config.yaml
n_kv_head: 8
activation: "squared_relu"
init_std_up: 0.0239
lr: 0.00977
beta1: 0.95
warmup_steps: 0
schedule: "wsd"
train_tokens: 765700000
MLP neurons of a small language model. Each row is named by its layer, matrix (up: input weights) and neuron, and shows model dimensions 384-479. Each number is 128 + 32 x the weight over its row's rms, rounded and kept within 0 to 255. Numbers have three digits each.
Before each neuron's rows, "fires on" lists the tokens most often at its 100 highest values on Wikipedia text that the model never trained on. A number after a token or word is its count.

fires on: "s" 41, "A" 33, "as" 10
L7.up1376:142132123121233126108175109118147118132103103071091137149121162106087166081107157179191151136143141118107052135126105137095158128169086095100135108158096118120158169075117113112104193111151147092096100171215138100084119170150116146106092077125134066080181139166190143189133144090123138145

fires on: "yl" 17, "er" 16, "i" 12, "in" 6, "ian" 5
L7.up130:141161087094148156117093111134103083118148131174115139043126094156160065112143145084136088094103139166118151153120106126091214101121112099149123154148131121123113097108108126159099125083158109086144125173162158150247115130128166093120121141145153115085089150113119155111095106151148122092

fires on: "C" 29, " |" 14, "A" 13, " A" 9, "Ad" 4
L11.up339:148142106134184141165111139123099184180154105040075182154093170108143113079156144124165141157172125154156065136145095081111169174165146143113172117113115143107163183157125109143167118148110094026035162165136124086093115117121083137149062086087138107152153051146174109124096136136128115132

fires on: " of" 37, " to" 5, " 2019" 4, " into" 4
L11.up564:127118127142092071111123060132148101135143073138129110198161112127187161074139151112132117097137055181132181131186089128147168159164115114116115170113182123126086100143124117117114162107096104167119070147100150038178114068122068154138165121117101118160131180121160205098109194144128081176

fires on: " |" 31, " in" 20, "t" 16, " Pld" 5, " for" 4
L11.up245:101098157191117128096141154088152130138120118122095093108109134127125116148101116125108049096167072110131105136130154112109159123149158189160110122150148123101126187185104124099122089125126137134090138159097106107127106156116150126142139119115069060198134110122102185119153096130148069145

fires on: "ed" 34, "s" 14, "d" 8, "ould" 4, "mor" 4
L7.up566:093154082202074110115150058102087162147117199130134126133176105138147121145161071121058139124134108105151112148109145207176095124158149138086123066154195139135090184122145065162107122197165087119084142164111110113130209094138099101158150036161136119103127182107116117181119156027109125184

fires on: "-" 29, " Total" 15, " match" 10, "–18" 5, " 14" 4, "–19" 4
L7.up1460:115112124093121103069090089131132127141138156057185090073110122127156141172123122127077084124116076113158146131102124162071106135120182094119138126088108122107184129116141154130077185166134091123091130160175169164081130111151115107181075082156076127115097210189109178146117085111102113127

fires on: " stage" 14, " Chicago" 11, " street" 7, " festival" 7, " Barcelona" 7, " leg" 6
L2.up927:127124106084107157102156124127194187117107049079116105127078091134125118128113114086095146106139112068176170102115134157170090149109039153116121111171114255098184133148115127204085172137157120087165119178145096114138179116163168100152163110073090162118113143149170131117112061104168113179

fires on: "'" 43, " who" 23, "s" 8, " in" 4
L11.up987:101092138162127134146208118144148126186149116112136182131121156179124123143098111176087187166205111179114197153112114165137146084078104145168150122141154099161143150150151144146103131118172126133165148087113099073082089179149101153127163165158165096098125145149141120167135134129115198082

fires on: "a" 23, "s" 19, " |" 17, "na" 9, "ch" 5, "ra" 4
L11.up1048:175093142140121158136167131116109136142101155081158133144137149197103212114160121174098114079120139130074117169123088187094111140105152116149167166119044142138100139155174104104139137124124086084123102132153150132144187150150117188143095085095127079111102169144209091120175141142163122119

fires on: " |" 51, "ub" 8
L11.up1070:167153115081084130096195137104068052149113086145165140167125175140167125136149096200083088148164093155124122110114136149123094186133125142145122075134159137129072071097145067214151171139079174099104110083163182131172168121144125151132121149098068104094141163121136112087111143153162086093

fires on: "s" 58, "t" 10, " length" 8
L7.up1328:164105150106091082104054093110165134170135120131150202131141178118098144131085169117176116098104147091108118134165165197120157153121158089148151123168128093110112132123159149110171149106127104143175142115153100130138177197109082137120112138124132144093146131118191066123161155084150146148

fires on: " |" 46, " and" 8, " 4" 6
L11.up81:143118172091076132092110087126190126144098135123171162101178134129093131090129128090111169108099180134160167060123143156137104099106131083115231097161137131126125093100105151139184120138152138125146075135169123116125102095142105120129117112109154154072123120140116120085174106166124138141

fires on: "s" 82, "es" 15
L7.up345:154143073105170153132165115189239121157107165138140125119071094081133142139134140113110152096103173140103117127167100152146102110133101164093165048121080150118090155123102151135072113077093121114079131119142140208147125051119109130133148111136159062118128120168136137084154139122102155136

fires on: "o" 16, "e" 13, "d" 7, " be" 7, "ge" 4, "te" 4
L7.up1459:184153114070151165161161130087104122170115096102145145134125116106116157146160151074121090094100127115122095175116086071097128100132134110090113057122074192116168117118167159147097148083141100101154131145138116127130142113210139173137152092117102132092094127187117129082128088140072122149

fires on: "s" 20, "." 15, "e" 12, "ing" 10, "in" 5
L7.up1288:146112060139133201113128170151149118092126119079173182104068116098166104131109173091162136147174175067097124111165076163132156130104128133111113101183112131145061160131160088088125095126145107143155190207191071088136143177187153155146102124135108138150065177106189104157109107134147142105

fires on: " of" 65, "==" 13, "assi" 4
L7.up1248:184082132121127076127083099165128098091157099103150199084168166086122144128085104114112131095064161142088104118148111085079085079209105150156168117114152117120144114105146154114166098085161133235137178062127151174122113117161092124087138190138110183094119164169105143150176149124163161163

fires on: "s" 23, "-" 22, "clu" 5
L7.up276:141090134130165194138181073127138142125104118162160099144132087150163136147165166119101163103117116146123126101171149116177082064126131129117183115113144136169137131120142131082093137141172117156090158129079178146214144144152147132130135098142177137078147152136196156138069163076126146105

fires on: " to" 25, "ed" 17, " of" 17, " for" 12, " with" 7, " into" 4
L7.up382:150091150143095187123118095114116095124157148149155163099119103136158140099104167152105159103156104120173182152134184126122139092171146091189155145085124232160136183117150138105132129151151117144083156164179138100138056100165122144066094142192117148142070162154121175106191143107133143193

fires on: " States" 27, "." 14, " km" 7, " of" 7, "s" 6, " US" 5
L11.up413:097197155112179146168143102162123114154212156132137086111109091129147112159145133120178139217107128121121156123125073160123145110147197126116094109146096111113088109116171161103162113118114044169095104157183144109174087144155102142086139105193089151158146118100103100123136229128110139121

fires on: "d" 21, "t" 11, "s" 11, "ter" 5, "ent" 4
L11.up592:128126130101189208068139154127128105138127142130060118100090080102139140119095099135112134073102087178090133094134103159087148095128167107171136074152183120138097179109110208179129104105135131099137143172138140106148133108129120117152157124147129176089129130126146177108127146116151100109

fires on: " of" 30, "n" 19, " to" 10, "Pro" 6, " pro" 6, " Pro" 4
L7.up220:149110149154094077131161151145082240112118103114141156119166117096115135066134111126080128122128125139130205144134136151111172140111144147160085122120128139161137133148157135114203137128094168106113141159119074065136106091152083172149112072188140096106169156117162177124110131070180135114

fires on: " Club" 25, " sides" 8, " Boy" 7, " Haas" 5, "RB" 4, " Big" 4
L2.up680:105129107132114163164150109081156157115146084114176138134092086125180120131150149156112121148115081088093124160080125149162064183138124072164120170104103101095181210064177163157123154108137119084112127172127067115103111101205120086129080099080147113122133125165135147127098163158182100074

fires on: " N" 20, " North" 17, "N" 10, " n" 5, " Ni" 5, " Nick" 5
L7.up1108:130098132152107104190152119172090131149139156072164071126179103145139105104111121180156150104114179106108126089119174167152132096158111171147161159064104153144104085184027083100145156160186168120099080069130165137174121163078151127144137150085190101091100113145203128157135103114165177167

fires on: "s" 86, "]" 4
L7.up393:146145161131132118146095139139159137188119125143097153102159120172138100084132121135106096114219144116118115137140130107126132111121103050100132121099170070136130128149186082115165202105173191094144150095136136149141169134138050120078109087151151192136132127135094168127175155122148202114

fires on: " that" 30, "ing" 13, "ther" 7, "ed" 7, " out" 4
L7.up1416:130125097090111091125123138091041169091076120128128169162185150079129072113112110151173129132143098068134146096143137103152129187153034118149126131095191205147178046153145079116076149131151158108109137178131171173122119125092153119141092140151093139129126092131192105184139079105173152109

fires on: "s" 55, "ers" 8, " United" 4, " Miss" 4, " Centre" 4
L7.up522:149101148091110089144105111151135201154143146088105147159141106129120169130141157124151085149154084115139142108141160157119141119152165082112053105150084102025119152079136124136114144119172122076113129202129153116069144198135111145100111099157113130104213115161137168146073151083155075102

fires on: "==" 29, " |" 17, "s" 12, "n" 10
L7.up687:198087087104101110143095159145095135136111103060177155141081216082181105186145141098148130129162163152091156113176118175143101167179149137161217127131121076111145148102103160082110106142137136188144119092114157096117137128098101141139105132114151086079136148139119117146073134161107204155

fires on: "s" 28, "d" 23, "c" 10, " |" 5, "č" 5
L11.up399:167159079116104174147168154125142070154100130140150154111150111098116214170172078095084118105135084160140098163115130137157101098179093119104050111109136103077205094156139099177099114141070077155108116136191151089160129104183133094117147156120128118157171061124115182192155119197128188168

fires on: " |" 60, "i" 23, ":" 10
L7.up734:167160146123089121131073166088168142117149098102142076081143104101095141161146110142153165090058097140117111144062142197184101113175150109154096125136124151102142123126149121098139094124077137161093115095121157128078108192108144088131100075090191107080052103102162105128144149162140106153

fires on: " I" 27, " II" 17, " III" 9, "IV" 6, "I" 6, " X" 6
L7.up508:159127113154152129129134091112103129087110122079112101144090077191141172097066071124182158043124170115148162131130168149104165159145109118096141140132154138113101109132131107166103149094170114106170069136180117151130118152073092108141109087118126146202102153176166170162120116112152072108

fires on: " Loss" 16, " auto" 8, " Gu" 7, " wind" 7, "duk" 6, " Costa" 6
L2.up351:098135181074088073097116128113101104118131146129187062153155160151133147094122109106128159115116157135087155050008103119129026114109099141089110164133112082186100094129164153076134145128122113173171072165116070094189182158162146156123108083114128127118154072146123172130144133108147133157

fires on: "ing" 23, "-" 22, "n" 8
L7.up745:175125075123147151188125102146141106113131152141174110171107094077151147058067148061142174148173113114106129176157098165141115075136188125159149149116119113188114141134108159077101086149123133110165139104117134181104148106109085108078128094178198105110133087130164166099116111123144125136

fires on: "s" 18, "ed" 17, "vel" 15, "er" 10, "d" 8
L7.up161:113142122070125145054138130146088097125168139102126131181122111167116149103059118126134131149143163118087163095099151131136146151198182119147091136204152140147144159167092065151134150121125139138099118127069107074119167061154117157148132107142163144137110162101178115161178172061125123116

fires on: " and" 57, " |" 9
L7.up176:180170102103141174113149137169184123114063195146176027168098153059192142144159097135157122180144117140145152152100172144110079136176084084167144145179165089098107129081137162188084111121123101097113100168135139168127138115129154095095129118123162115129114132146143161159142128175107133153

fires on: " of" 24, " and" 18, " to" 15, " that" 6, " than" 5, " between" 4
L7.up163:146126121118072137170141077126105093130100148180116170128137074192202151144141103138149079120106169164112177059115139115150113112166136147126182141147139107098156100072132143119101132121114086069147130206166144157083093144122102109120041170155086200149153191193137116107151147117108161164

fires on: " and" 27, "i" 13, "e" 9, "y" 9, "d" 6
L7.up1413:177144062119128167136099100146094138172133147080145144163093113119104079126140119122153116123088081132113104121127097151128158107167074078160139153137148105067113084171118095130144188126130130145077176168161091092121140092133129105110046138171128137088146182094177129090160135156123134151

fires on: " States" 21, "." 13, " City" 11, " Francisco" 10, " Angeles" 10, " Kingdom" 9
L11.up177:095158115133186084164103136080152158140124098139164101093119114144196114141127180195173138159138105150056185124152157099136190133131135100169130130082073131088167095126157135096128074127112191133139147140135151153107094045121150139115126112133099166120147154146168137178143111111106181103

fires on: "e" 52, "s" 17, "le" 12
L7.up481:088122099099169142153133120156116074107142129111101162181138124106137110107105135132145099146115111129172099138126088149074167123145164100101149110109115156046169127100112133106126120167093127121129088140080165095064146122121078125092130093155143109129114119093174134155111092069132152134

fires on: "'" 17, "ung" 16, "-" 14, "eo" 10, "k" 6, "e" 5
L7.up965:097141101173133103156061146121068190137140082136091082149149125102094175169150193116149128163114168179135131181100105130164150079107114121137107082147142124150126161062090128137181140102195142135137143099141152177188104162111171111164090136144098168104085114124161126196112136211153255112

fires on: "s" 20, "ed" 19, "ing" 9, " features" 6
L7.up44:139110144094079113089182052128166174110097122139124129142171084127149115099096155125146171119158125104181123171124192194148124154120176120102175114097158171150143133163137109111124091094162122162156185141133151145141119060182117103146130072144084075147095162111177114197135106096101153132

fires on: " with" 20, " of" 20, " by" 8, " to" 6, " from" 6
L11.up85:182079105099186141112075089159129146171141108133157104105109123165137127125147138186200166146140185144087114196144178125069085099181140129084170108151176166165185162102141160094133133127087111141153187098145151143094176121148125167090111148142173135149105134085092097144107048154130128107

fires on: " Tom" 20, " Cam" 17, " Mr" 9, " Don" 9, " Col" 7, " Captain" 5
L2.up478:127146157136119124088151149124113077114054121161144160149124133175092135158139161123127092093114146106085101133141085110058093154124098088115107108156166160166082144100132199117169176076129106158115155121144157161179158110176156090075124074136142132050160122108145122071074125124182118187

fires on: " the" 64, " a" 9, "-" 6, "s" 5, "The" 5
L11.up498:143117103116082143079110110112092067084086147137082138164098162116073174154144077144137125137141130106142130118154162183082156124150114117183135109118150114109099141168136076177149255087114149099125117173132139143117096184126194130136090150103126150140104118094057183110197157158118178105

fires on: "." 65, "," 17, ":" 10
L7.up968:129161144135118157096213149179093073140090138132128113174094115177143209126124149144129164109143074104151086166149198117102108084098098136110153111118136147128164089076100077151135074130176125179153147160183113115133142159118151121181120138097055174071135149083141145104095167083082086131

fires on: " of" 80, ":" 9
L7.up1453:174215112195131137103193125076159115188195096049108087125157123161142126121125088192119138170101104107129117122167073102121176139118111152120123161120128180148154107152182205157112153106123138140132136128170193146120116075163161169152154145112111093151109163131168108121151112147072068081

fires on: "." 39, "s" 34, " St" 4
L7.up1109:093153100141092138147128106136081176137113174137158123178161095147194060094129125085114133163197082134101137136134095126106101148126186124138184158132088150162132115106113165123101042146099111105119148153174083119143193099233110122129150127165169116128162133111168065119082104145188112154

fires on: "s" 52, "y" 20, "t" 4, " of" 4
L7.up416:135130115178189084108124135137140107156209148097138150189122143139075125090119132109169147197119148064146130117061083185101147105119130126145164167171129116146164148159145149166159137135151105121104112138137093161126115131109083116137107089165084142156137171175188127140133174093109141074

fires on: "==" 33, " by" 15, "-" 11, " ==" 10, "er" 9, ":" 7
L7.up357:066080117099109124107117120113135124105237139115103180138156145080123106132147121120131105156138150143039113124134062184108137075116128113105144093211133106117124102119154070124117099135148072124173167178125081136148123114138134106171147115082155115084125186134131103159094130088156177073

fires on: " Azerbaijan" 27, " Vietnam" 8, " Afghanistan" 6, " Iraq" 6, " Syria" 6, " Ukraine" 5
L2.up1029:137134139132155135129112133131080161136117148120157162149129109158129199133193113122147119207102120137132182129126089122140128067141108134104132087097140152143151111136060134134099176109108091132123114110111104100169130107101121143132098133109083161093145145159152183084124119056127102083

fires on: " was" 19, " is" 11, "ly" 9, " a" 7, "pi" 4, " Yet" 4
L7.up806:064227153165121154104178114146151106149134110146100124070103184129111104103131113117147084194084123122127070157057140196114182191131143157109123095128128123154137054151126104129197137172161168127107126120097126196084156118123138171099114091132132146117091094086048098118157178084161150108

fires on: "ing" 17, " to" 17, "ed" 14, " over" 9, " against" 7, "s" 5
L7.up783:146127137120136102200103055194123114188113087141100180190186134093139121177085141145129154096150185103132123136143179101125189147134132115133126042103116179130146150120139078125085155116151156130149126114145109157106177075125059049097126126128087127126072136133106085164106107080171159095

fires on: "A" 26, "2" 13, " Sport" 9, "W" 4, " Association" 4
L7.up663:164120114125173138117130171164138102084145142135081154076136139111141136136133178175081172141112068103203127108105149171113148138179139105124126059164117115090150184154119116147082082155156093108123154135139137105068098128106130154137151140118082136105180091155126151104142115170115130162

fires on: " |" 30, " of" 11, " to" 8, " in" 8, " for" 6
L11.up117:169145122143112115059097104075091135122099172172214130175132143159171159154081221092098169128126118113174131122101125162149158156138119092198166118117102207169127131128093102090137120168079139139102166156168146103072144111116155172096135143131136153169127084114105135145109085255120096084

fires on: " in" 21, "'" 14, " &" 8, " and" 7, "year" 7, " for" 4
L11.up325:128106071110118161137158119081123168145143165107184117133130101126218152201152101091139081165126099090156145092133136110121147079118187113144095145174192130130098130175122116168080115117137087114107110145126144144133149168163143116111119127090063091159122087095120141204153139113114068097

fires on: " the" 28, " of" 17, " his" 15, " in" 8, " her" 4
L11.up1202:136135164120191121108112085127109135205081130120147203089112109097141158057119117131044132142126099154153108123140057105140117176100109129099103115168152091080169134193106143108189084154143087157138108117146174135144160134144124096177124149127113114152149139090181126132145044089151132145

fires on: "." 50, " it" 14, "==" 8, " |" 6
L7.up361:159078163111143131089159168108099137160167179122108145124126144129114145154173150093087135107144115112160100132137126138130161122216146129099178084082151115125146121134172151107122063119154089142136137157199119202099112148167154102179107070170138144090159130141182093122107135134131109134

fires on: "-" 47, " number" 11, " and" 6
L11.up23:082106151127207114142185084143180131160127154093133139136077124122084137184105146060107150137143069114115173139125048165101145139126093101137099076148126074187158097127129139087053156138143112113095153072130157145096139184126124116169085123138096127106120219121163114135118098147066102152

fires on: "\n" 40, "s" 24, " many" 13, " of" 5, " several" 4
L11.up586:115198108163180146137155118063133169124129142146119168130138121165137139090118149208096165136117159166168157134185109143081159156131149126135147084147115148093108171195146177187114097146142135163050106215149107152172062153124160148152110109168119141140185140089151152145116172152126121124

fires on: "s" 54, "il" 5, "d" 4, "ray" 4, "nd" 4
L7.up266:084068117097136216086124086095130109188109117130111101106117156090101149147147112099110107146187153190084175168113170163101098171161127058151110179098101151116145143158150107144118097062120085051131154198164072131129098075115136115105168138152143177094128107187129163157169183110094171140

fires on: ":" 50, "Early" 6, " and" 4
L11.up42:117116128129167196200217102109143139121137154162177146078104165109113086151108107133101150151138161102159126101125147127129133102125124036123210042131132166066192153098131140136134137150142097106150137122123153133102137162104122122136106179174138158080114074164098139163114149131093089163

fires on: "ing" 27, "s" 22, "d" 6, "\"" 4, "]" 4, "." 4
L7.up677:132156130107153171078127103155132099155146131146151155137102089094144095130119201104071081153163212094166111150125115066159058135075111098127164151161152126202121123102142126173155121140157171064199144095121105130114161108191065098129143117115105147156162183072177075110135117145127193146

fires on: "==" 75, " ==" 21
L7.up954:138122155137162114100137138122129136097163132119115109106152151130089083139142093117145161094085140121111121108129144153080140154180195108106161125174120098148142139178147098123072139150117073153123090127082119212043122093106091104183134172157134077129162136113090145080114158097140101103

fires on: "\n" 28, " Sim" 12, ":" 12, "." 12
L7.up1119:133115125104143188107115122157094063150089161133115135164076129176084130158163162100113105155138094087153097167107176188078152116186127157158174064138152126141059102070134109137101101102100073142130169128114127099140136073113105111155115127211142066124134144114193082113176169180114102158

fires on: "N" 28, " Ni" 13, " N" 13, " Nu" 5, "w" 5
L7.up456:129149144150086045101130172100079102130088152095163108138123129172137116101133132157143111142072191139127126137092149129177084173166099073128143207062140151138150123144129109108119113136096169168118140152107109084177148158074132067126143122127185107083143145150178158170089107119141128156

fires on: " father" 19, "jo" 15, " Bo" 10, " Abu" 8, " Ban" 5
L2.up1079:176148145165083158128126178140126068105139120079092066150065105034140057105130138140133115145092109099184150172065072152111142143106114087064118112105126092084108168122163106135115119181175139158094086127143103136132091076100133136111182128152137143140138104054124138140126178116179097127

fires on: " a" 35, "-" 15, " of" 6, " the" 5
L11.up870:152140132205100107105120128141085134141136138110171151129165163105114147120193142133133109190210093117143089116152161196095117105137138049138196116135151145124081130140180205125130139107064148152168133157091149131151097250109133115114096162106153119169097103186150171145186102082091183107

fires on: "in" 38, "en" 18, "a" 4
L7.up552:157150138096166125104111102123113110140148059068141174150141168082214165104104149099143110146110113094123147114136081124133112146070087129120085117173142154148083073134166088053171094168121117145195109102187076183173151155127115118141102120129118088110129135126100125113131107106111111111

fires on: ")" 28, "\"" 12, " area" 8, "s" 8, " building" 5, "\")" 5
L7.up97:178119130085111133136148125187083132127192120138081142111133131089206151115108140152176141143106176163165091129156120170100133127156160137158136170126159114149102124144129089147131116152129121078108141152147062124148105132155192166108149098142101125157120154132130080161152119133131149188

fires on: " a" 38, " an" 16, "\n" 10, " is" 8, " Total" 5
L11.up641:104131093113133146152112102098126217088122137117066098111131099100128116119143152133096124119077172138168115149094167170111119190122059184099153185166109167122170130109073071150197175145171118152161132130103140098117110162117055172138103137155124100155112109066092133120161132144154152071

fires on: "," 35, " and" 17, "s" 13, "i" 7, "u" 6
L11.up669:162185156071093162093134083152164092100156173095165125156116176090108089110120128155161124127088178131122134103119127181052174115148095142109129119130156078117157116129137094119152096157175140127109163171127124122095139087130087113168175110127165132123149201149132115151129086108157136118

fires on: " in" 18, " the" 16, " of" 15, " to" 5, " on" 4, " |" 4
L11.up513:192157132121101128163129137138126099117142125138123147098161141061168133111100130143134179158172136171111066110133129137120137157101148081183105095152111100154092158097178133121127123133164131119147050171178155088121059189128141156184112192071131116181110104130144124171180118130135086086

fires on: "er" 17, "ter" 9, " on" 9, "et" 8, "i" 7, "in" 5
L11.up900:141140095082112161127137127123113094109168141134068152112190134148134160090177136187117135183148149120121137160108172190099151110092120065138146146204149117125121129138140139160145114086123108090090151117186166148126114093122150111169125080071195111119147062155165169223097118165167076105

fires on: "-" 27, " of" 12, "n" 5, "'" 4, "ing" 4, "e" 4
L11.up379:187132144148148157138137180085176141135071110146142150084190162119088093067184117131132124172117109126093118212110088108124171102093172078170099145118145144113190147153101149080124118167139103136174152141092175123122060201145156130129079173102149137156095119142226173194161152118116193125

fires on: "en" 19, "in" 10, "dha" 8, " Kin" 8, "hr" 7, "har" 4
L7.up1067:130086115104162160123178102093129085090154117146161165160134126102090170111146150061120140092078102121118088167137134123114127152091123118117078091151146109146093099180114134097062092150134132111105109132182070144138091085126099140120095174155146092122134136194106130156160128130145138126

fires on: "." 36, "," 35, " to" 10
L11.up1438:125147140091155142170191069125108139240100117162133101131167133166130140056108159150147139133089116125139134117138158120080093120102086129161138110149121176113148069136158106142062138171184128118160106148150084115142155191158109152185093121098082117155119155074136168112156067134092110089

fires on: " |" 35, " /" 7, "|" 6, "–2" 4
L11.up1089:143164184076172131070135178215149126149119131148106133117099132145127164129119149126167091153088148108163161153122184128161109101127164109133126154182089161120079086145141155101107089127127139124133176149168117152162150166102086121083192154081094196165126107133051140133127115131102100146

fires on: " Gold" 22, " Red" 17, " silver" 8, " Bronze" 7, " gold" 7, "-" 6
L7.up981:130123072130147101147223127150078136131114150186133149170152104146104140177143163146166147142161129072163132102116103132159087115166185148124168061173111171132153142255163149128089103152104192112143149127106171152112092108109118156148092176119116188148072139100160174181164107160147142114

fires on: " CCP" 14, " population" 12, " people" 12, " community" 7, " People" 6, " CP" 6
L2.up514:114149142128129154119151153117184084132148083104116102110140086153120147172168154131107090142140153165134128134114091189122138119158146138142151124159111102133118112084158154110165138130092089185135123111161091194093078173084189171152110108089074133146102174115206166140090112150103096165

fires on: " in" 41, " |" 12, " of" 7, " during" 6, " In" 6
L11.up840:143170196154065091085178125137114153172139143155144216143161105087115146149087100123132165134125095149107147135110145118149102070118087140124111056138216116103197126158115175158141140108145114113119153156177133137105093139156174120167129126163107139138116087080127168135133106124147179091

fires on: " |" 34, "|" 16, " of" 4
L11.up393:159161166130078141186128143082151127110096097099194109105113098115113156113135130085143104159086112151150120083105077099128183135100125148125134122172126127081063158058182146086158139101118122133127089148132128151136116142155105143186122079126168146136143164179162097164176119080101067155

fires on: "." 39, "\n" 34, " |" 7, "," 6, " 0" 4
L7.up282:131119139111145135123134107163099152184105165193057168141142146136093114167150150160175125148161118122135152150177232114162140049149113119064167117122145093100071147105130167125107117127117114046115134110122156092187094065186099113100112137156139132103140131099140154178185117084099085138

fires on: " who" 44, "-" 32, " that" 4
L11.up843:142130100137065160175183143187131092110124180128121134161157128119129190228061152127127108166137171096096090140051119175155106075075167139122189046156131126129114149136119049116159133139169096112114192125161163148065122175140155099150102129099073095133110170093076154141147120148109150113

fires on: " to" 51, "t" 14, " can" 6, "d" 4
L7.up200:086101136152186145142097088080111195152100114125127115153101101093104114147174113081161174121099114148109154097112139091106113091095161112167168141129108072138064144172110167109103161134153190173121109116143094093107105109110118060134109104104131148143147121157204143157158132131200077088

fires on: " and" 32, "," 18, " to" 10, " &" 9, " of" 4, " =" 4
L7.up1250:131131152120161144141180100115094073146121123137091150176137107152073142149142108142109112137141103095220123102113098136070146119091145133094175072155067185201123121118137188178135124139095095164115109145147111107086142160111064061158171141156142073163100192149187149082125103120119077140

fires on: " of" 51, " |" 22, "'" 10, "s" 6
L11.up1032:125171182142152089097130109136113120124150124136118128180143142114137076067132139179074141107178153112130138125119125124105063095091084146145142123157111176166098107161134127178102110126134193094122085121108149096167164121078148196156141135139119078183112121074092146102086159154144165226

fires on: " |" 43, ":" 16, "." 15, "tar" 5, "ir" 4
L7.up1139:118117125081114155192094119152153169091123118169118114130103092118055184176159118150106144038080098149132127168117129091113107164158124079109078147132133081102081121106129109081155114138107093100155118120134140185148099082126126111122134094141139109117067111094122084126183153117113079131

fires on: " to" 31, " of" 16, " in" 14, "ij" 5, "ing" 5
L7.up1535:116148114112099148064122071020123127136094105142110141153139172166120103120061206116091136208124093078165104113191075107078152170106124085140096165141144171109086089157179095139182150139169130128101148081090115123148136142123141131090103069135128089104112097148162058139107149143100152108

fires on: " and" 61, "==" 8, " of" 4, "some" 4
L7.up46:160095104135112168074096130096132059131122123032143132106175102135162143192163150154119140117136093142152112112171161114081155117161157141120106158171159153099221125087110136121165138148086088150168182121179138122139090098179110105099136109143113199154168119121099124095144119156215138113

fires on: " |" 50, "\"" 19, "..." 5, ".\"" 4
L7.up49:112119123082113124064188142153131130115104169168142180162117104097117132113104116159092124126096151144084107118102139128152209183100148088178115177107132134131149090105094151177172103130084174067141165136147131167108127125131089145092130130111064155108149094178104134140101171126209120091

fires on: " final" 13, " Final" 12, " Part" 9, " Round" 9, " Formula" 6, " Second" 6
L2.up1268:141138108184106103156131092109143082115134111104099093128183098053114192119110120150148173194144179180166157140140115107152155153136145118119137182194064118089103153111133168112137101162106154147146167184102117130147176154099078132138143123120135111124082121125096109129157152090150142103

fires on: " in" 26, " the" 26, "ch" 5, " a" 5, " |" 4
L11.up1115:168158057145140126057130105051154123145149152148106170129153130169139115155088100153179117096187095162127108192118117145092123155162156140184144082120159109117158184144150119131119099099110125143116138151119067145157167145161133141083120077170129140112140115143106110164083148160154104114

fires on: " on" 30, " in" 7, "ed" 6, " a" 5, " (19" 4
L11.up947:157111137085056143112091112113137096078165151122122088119068091182171140115119140129175173049130111137188125175123128166064203086168155080096190081150065133108186179119146111175117104096126139098138080144123204173158132129182193116100201121178128159115111103140095108122167115144173158142

fires on: " of" 33, "o" 6, "d" 6, "or" 6, " then" 4
L7.up304:157146132136068097138232121141171147173173114073088132145143157156143133125158143123142118145101127085172126165154056176086129168168122065129133120134152135145170153161195133176109135113127177084116095093167130105074123155194154110179133118136132146144141130118164149113182089126101170159

fires on: "s" 21, "d" 16, "w" 10, "k" 6, "st" 5, "nd" 5
L7.up610:153116150079138184087101117154121119132147154132226115178128114123130099140155100072066137142140111147064146150100109183115127125069125047159126138112101094100173105152146097099150131139208130092166136146169061147137149059141084194136157138134157168114191129082125120104162134152166114127

fires on: "==" 60, " ==" 33, "===" 6
L7.up582:134128149178127110153188102123130150100110176118081152064163175131124139214135143088123105126079138142105142125120122082099138107173148132162171144161127159137124059114147057109118120142139136134143107153113178161119148106127134120153087160148157082170078095147185119123139124049156119116

fires on: " |" 37, " born" 16, "|" 8, "-" 8, "\n" 4
L11.up1290:169103210131150131124121163162122135161089163075133093132078168161084168165133159103118118160136139141183131222125186124143110114154130134122113135139139156170157089097122151165126115133138112123180105152189180172162140117112156128075132147110157088160150116071153138101113122119154125086